From a checkpoint of a small transformer trained on Wikipedia: tied embeddings.
MLP neurons of a small language model. Each row is named by its layer, matrix (up: input weights) and neuron, and shows model dimensions 0-95. Each number is 128 + 32 x the weight over its row's rms, rounded and kept within 0 to 255.
Before each neuron's rows, "fires on" lists the tokens most often at its 100 highest values on Wikipedia text that the model never trained on.

fires on: ".", "20", "ver", "id"
L10.up499 [ 53  81 155 169 112  97 151 114 116 145 126 112 131  96  87 109 164 156 150 118 114 139 135 164 169 176 118 119 134  49 128 142 137  79 151  87 168 157  73 137 177  71 162 115 101 132 125 156 119 162 131 149 152  82  93 133  99 131  62 159  96  99  99 199  98 141 144  82 146  92  86 169  94 111 132 155 125  88 135 178 122 121 101 200  99 139 105 118 174  95 163 156 190 115 151 144]

fires on: " med", "rit", "t", " ch", " b"
L11.up258 [135  85 129 142 120  96 171 133  85 187 140 130 160 145 131 116 139 106 171 152 131  96  99 115 183  82 129 146 168 161  68 133 131 143 163 121 175 101 171 141  78 111 142 131 150 135 126 126 152 199 148 138 105 115 123 177  92 101 101 149 157  73 166 189 103 143  97 102 177  99  97 141 117 165 127 148  79  37 112  88 107 126 108  81 115  93  71 124 159 141 116  82 122 119 122 102]

fires on: "19", " her", "ome", "ill", "eng", "st"
L10.up165 [125 101 157 153 116  97 144 143 116 125 114 140 113 155 182  73 127 109 134 156 109 141 128 124 118 144 131  85 196 142 124 109 101 116 169  86  69 189  79 159 103  78 112 113 143 140  47 142  67 126 114  53 111 186 176 128 158 165 154 118 115  90 136 134 120 152 150 127 162 137 125 159 140 186 120 222 149 113 104 159 159 114 139 144  85 119  89 151 131 118 117 168 155 101 122 151]

fires on: " (", "-"
L10.up38 [114  76 158 185 161 185 161  83 148 135 138 118 154 156 121 111  68 129  86 147 146 106  85 116 111 130 100 127 131 117 137 193 161 164 108  78  82  32 136 198 159 101 129 132 123 141 169 123 134 138 101  66  73 135 114 121 171 148  84 130 136  86 110 137  58  83  47  83  82  88 134 130 151 159 136 160  96 135 161 121 115 162 110 116 126 164  82  89 104 115 152 168 151  92 181  85]

fires on: " st", " (", " ", "r", " loc"
L9.up525 [ 90  64 152 149 150 183 166 123  84 139 158 108  91 117 109 104 114 152 105 185 152 138 129 112  96 124  82 124  98  83 129 171 115 136 165 139 146  94 155 161 156 119 100  70 184 137 100 109 109  96 157 127  94 159 164 110 165 154 134 125 115 111 175 143 119  84 108  78 134 144 154  95  88 129 118 168 185 153 142 166 141 135 186 104 112 110 114  62 130  94 141 112 151 101 164  85]

fires on: "f", "and", "am", " other", "ro"
L10.up464 [ 54 144 144 156 178 179 175 157 109 106 121 148 137 119  90 116 158 189 117 128 119 131 140 134 104 132 122 134 120 162  78 122  77 142 156 154 139  89 116 115 140 116  87 150  63 158 178 112 113 110 205 117 111 164  96 156 113  85 148 145 112 127  87 107 115  86 142  88 155 182 102 115 168  89 123 170 115 125  68 204  86 147 145 128 106  79 131 153 140  65 136 181 114 156  94 130]

fires on: "is", "ut", "en", "un", "id", "w"
L9.up300 [149 124 150 116 126 125 122 172 138  90 192  93 146 145 110 158 106  66 107 125 156 128  98 144 137 137 117 151 159 132 183 107 154 150 167 118 207 169 142 102 137 100 122 105 169 147 198 155 111 121 105 102 165 124  98  98 156 149 156  93  81 169 157 162  92 161 142 126  67 108 136 107  73 179 125 100 113 108 125 115 106 124  98 199 157 173  70 122 126 149 170 128  82  94  97  98]

fires on: " ", " T", "T", " G"
L9.up34 [120 141 135 203 134 143 169 134 125 194 122 160 168 136 111 128  64 141  99 179 156  92 117 121 105 136 125 201 112  98  96 126  92 153 125  63  87 163 118 103 146 112 121 150 160 114 110 125 141  98 141 123 187 133  66 185 211 137 143 117  79 150 121 135 111 120  57  86 120 177  89 172 133 188 123 146 163 144 169 151 128  54 175 117  97 156 104 123  82 112 142 170 109 160 149 126]

fires on: "ist", "e", "a", "ol", "or"
L10.up587 [127  72 116 137 120 211 128 116 137 181 104 137  82  68 151  79 114 149 111 117  90 163 130 138 159  84 157 151 202 161  87 133 138 109 130  97  93 141 172 187 117 100  86 138 129 117 121  80 144 127 181  75 116 164  92 105 172  65 194  86  72 112  89 175 122 148 150 122 144 136 167 144 111 110 136 137 129 147  93 163  91 148 109 166  87  56 148 148  92 133 158 107 140 172 163 168]

fires on: "er", "or", " bec", "c"
L10.up85 [121  85 151 103 147 127 137 111 106 145 144 128 164 138 117  97 152 131 200 171 157 147 112 140  87 162 109 186 151 166 100 139 141 154 114 103  99 137 232  89 105 131  80 110 157 140 130 107  89 174 164 141 134 110 121 193 164  77 153 140 111 104  80 122 107 138  94 106  94 224  81 186 131 153 164 140  61 162 115  92 183 138 115 136 124 123 146 132 115 140 159 116 163 126  93 142]

fires on: "v", "ate", "e", "art", "c"
L7.up634 [125 139 102 157  87 195 132 146 151 150 127 128 133  84 110 109 104 178 105 222 121 105 153 177 100 161 132 116 103  98  73 171  91 175 161 113 108 127 143  97  89 143 123 178 165 120 161 128  85 165 133 109 137 137 123 170 197 145 206  97 155 137  96  93 138 103  75 140 116 198  28 101 180 153 137  96 121 117  89 169 103 167 124 169 136 138 119 140 128 156 143 110 140 196 117 122]

fires on: "m", "ent", "ill", "il", "ort", "et"
L10.up512 [110 141 100  99 106 161 129 136  95 154 101 108 127 119 142 106 131  88 157 124  79 103 131 189 229 142 119 109 132 143 138 151  70 107  95 108  98 157 100  96  95  99  85 151 134 140 136 175  49 126 188 116  93  94 103 105 133 104  92 118 124  52 129 122  70 126 163 140 142 123 158 152 134 145  70 100 152 144 108  77  79 135 177 100 125 131 104 160 116 159 125 122 154 115 168 150]

fires on: " "
L10.up495 [103 102 191 186 105  74 137 162 124 132 154 170 202 122  66  63 155 137 173 138 119 129 116 224 116 159 154 174 228 119 105 157 128 193 114 127  83 159 127 100 106  65  98  96 141  81 157 124 104 106 152 152 141 176 108 167 134 109 123  96 130  99 155 131 108 153 144 131  99 174 112 140  83 137 139 141 190 105 137 141 157 126 173 198  87 113 136 128 154 142 121 160  77 149 146 132]

fires on: " ", " as", " w", " wh", " n", " sp"
L9.up324 [112  91 180 205 122 178 167  93 113 147 120  95 103  94 113 106 123  59 165 123  96 124 166 145 112 116 146 178 123 127 117 126 188 200 160 124 167  94 169 107  78 121 104 128 111  92  94 150 146 138 134 102 130 136 115 130 212 167 107 122 126 133  96 149 104 130 100 104 109  76  49 143 117 134 179 171 115 171 119 122 136  61 199 113 148  98 119  78 155 154 144 102 183 132 187 111]

fires on: "and", "ro", "or", "st", "an"
L9.up459 [ 99 129 111 119 168 120 189  96 127 121 104 100 150 123  76  85 101 167  92  99  99 122 141 142 116 164  76 136 101 148 119 111 138 127 181 162 180  81 149 117  95 117 125 119 132 169 143 107  90 159 159 136 150 160  87 137 131 153 105 129  90 139  79 169 159  90 151  90 111 183 165 121 126 121 140 180 112 122  90 139  77 133 169 138 107  94  83  99 126 154 218 159 106 105 116 118]

fires on: "is", "el", "w", "id", "ol", "n"
L4.up90 [ 95  70 116  99 170 136 169 157 122 152 153  44  75 182 112 177  89 160 177  93 143 134  99 124 178 164  65 132 154 136 159 126 119 173 150 127 156 126 122 121 161 145 112 116 139 173 146 174 102 177 113 124 123 194  88 124 146 135 101  84 101  96 133 119  92 162 180  80 108  82 107  90  98 104 169 114  91 149 117 190 107 125 142 135 137 110 148 119 130 137 181 115 106  90 125  97]

fires on: " "
L3.up104 [114 144 160 132 128 126 131 138 128 156 182 154 180  82 136 147 176 131  71 140  97 130 120 202 114 173 156 152 143 122 156 137  94 131 134  80 125 112 150  56 109 174 131 172 120 102 111 168 152 150 116 108  63 126  75  95 104 180 207 114 209 122 148 153 148  67 111 149 140 149  85  90 132 122 159  90 188 129 162 159 128  69 164 132 150  92 103  96 127  81  56 149 111  90 137 100]

fires on: ".", "ame", "\"", "us", "ance"
L7.up143 [122 138 155 106 119 162 117 169  65 103 164 137 147  97  90  89 129 126 160 187 163 156 105 157  63 144 140 130 140  80 178 152 129 192 147 118 131 144 165 141 117 139  75 145 199 116 144 110 122 112 175 100 141  79 144 146 153 123 168 161 118 152  87 110 104  88  76 192 127 137 106 154 189 146 141  85  83 102 105 106 114  92 131 115 152 131 116 114  83  25  89 170 170 129 120 105]

fires on: "al", "l", "ain", "in", "im"
L7.up517 [ 70 138 135 167 131 168 120 131 143 140  93 169 151 144  88  88 111 118  76 213 138  81 161 138 135  50 163 117 102 100  38 127 118 144 147  98 106 118 104 115 160 124  97  84 136 195 136 141  78 185 121 109 129 143 100 157 149 146 173  97 151 119 133 106 127 135 126  85 139 192  81 138 190 122  92 112 118 130  86 102  78 144 169 179  33 134 135 142 150 133 142 119 158 157  95 153]

fires on: " a", " Gr", "al", "ent", "gr"
L10.up543 [ 84 135 130 138 113 126 151 118  77 109 140 106  88 157  79 118  78 140 102 147  90 178 128 171 124 141 141 149 152  75 152 166 134 231 141  96  84  88 158 121  94 144 130 186 144  90 163 152 104  75 151  97 112 135 103 176 124 137 188  91 177 150  94 148 158  89 111  75 152 163 114 139 130  99 115 114 151 104 124 103 151 162 119 167  93 129 126  89 159 124  99 142 176  93 114 141]

fires on: "al", " |", "l", "e", "or"
L11.up454 [ 84 118  94 194 145 146 177 159 100 145 138 124 157 108 139 128  65 135 117 128 155 106  78 133 174 101 159  95 154 135  59 111 141 159 161 119  85 109 115 114 162  69  97  83 138 134 113 125  89 167 120  55  67 176 108 146 224 115 153 146 100 167 104 138 141 162 150 111 130 116  51 143 108 135 126 154 152 128 133 144 110  69 118 158 127 109 147 112 151 150 116  97 149 186 168 135]

fires on: " "
L11.up496 [133 146 146 165 101 178 129 127 163 119 118 168 138 114 119 120 103 117 182 117 102 120 152 238 127 133 173 170 173 125 110 149 100 153  69 114  78 176 180  75 125 149 135 126 150  55 121 165 145 140 169 126 104 110  78 149 185  96 140  83  99 125 145 151 150 112  97 154  54 123  42 142 152 121 113 126 157 150 131 167 142  65 165 177 126 125 114  99 119 147  95 149 140 159 129 103]

fires on: "-", "–", " (", " J", " at", " s"
L3.up632 [158 136 129 183 130 153 148 117 119 126 117  82 101 170  76 143  97 149  84 126  78  94 111 113 125  69  71 150 159 177 158 162 150 172 100  92  96  63  66 171 211 145 135 161 109 142  79 114 116 124 116 141 133 192 139 225 130 141  85 127 168  81  78 113 100 124 109  72 151 121 101 200 115  97 124 147 171 109 162 144 131 161 162 152 126 125 126  55 124 130 191 104 126 104 145  93]

fires on: "a", "ed", "u", "ton", "ore"
L9.up634 [113 139 115 154 113  98 123 161 129 135  73 113 135 107 141 104 174 175 178 119  50 176 136 158 154 139  94  93 118 132  85 116 137 150 135 135  89 141 119 102 148 114 108 120 161 184 118 126 132 110 119 115 106 105 101 101 128 115 135  99  79 173 126 154 110 202 152  80 120 127  92 151 109 115 128 196 111 125 136 168  79  84 139  73 113 123 150 112 205 123 107 157 110 161 133 127]

fires on: "ational", "a", "ina", " University", "oc", " cons"
L7.up1 [ 63 150  92  79 156 155 147 175 146  79 158 152 182 133 120 125 161 106 133  78  95 209 190 149  95 105 111 128 162  72 142 136 153 195 160 139 139 128 157 181  94  86 129 186 138  92 204 102 106 131 170 135  60 133 119 118 110 129 191 145 163 116 148 188 143  95 133 128  95 115 134 127  81 125 120  88 124 130 109  85 149 112 132 160 119  54 118 111 123 133  83 105 139  78 133 124]

fires on: "al", "ual", "ious", "er", "ern", "th"
L10.up221 [103 152 120  89 114 119 142 135  72 133 116 170 141 130  87 139 122 184 148 171 142 168 106 142 174 114  37 135  96 180 196 141  76 116 143 151 133 124 109 108 103  99 114 152  86 156 103 126  57 145  90  96 127 144  52  97 126 116 135 136 176 123  99 129  93  72 117 100 161 130  97 127  87 123  93 139 139  88 125 113 144 129 133 113  87 102 146 142  96 117 127 107 142 110 165 137]

fires on: ".", "us", "e", "c", "as", "er"
L6.up104 [ 62  98 105 106 132  96 115 182 132 105 189  75 159  81  88  79 106 162 186 186 139 163 146 190 131 180 165 115 102  90 132 128 114 155 148 152 129 125 155 111 109 118 116 158 204 155 147 122  91 176 130  92 111  90 130 150 147 135 205 109 158 163  65 186 130  78 113 172 137 177 119 151 152 140 119  99  91 155 117 101 191  82 137 151 135 139 127 132 155  84 133 162 137 131 132 105]

fires on: "m", "ft", "ed", "w", "a", "ts"
L9.up158 [141 131 104 112 115 118 140  89 103  90 132 116 109 126 114 105 173 202 170 154 104 173 115 160 145 161  49 129 141 196  95 149 148 115 143 118 116 140 153 121 161  66 105 111 148 144 159 153 110  98 104 121 145  99 126 151 185  82 126 105  65 149 174 125  55 216 126  73 130 171 102 167 178 141 184 100 113 177 132 122 101 121 109 146 102 111 152 151 167 128 173 121 148 142 175 125]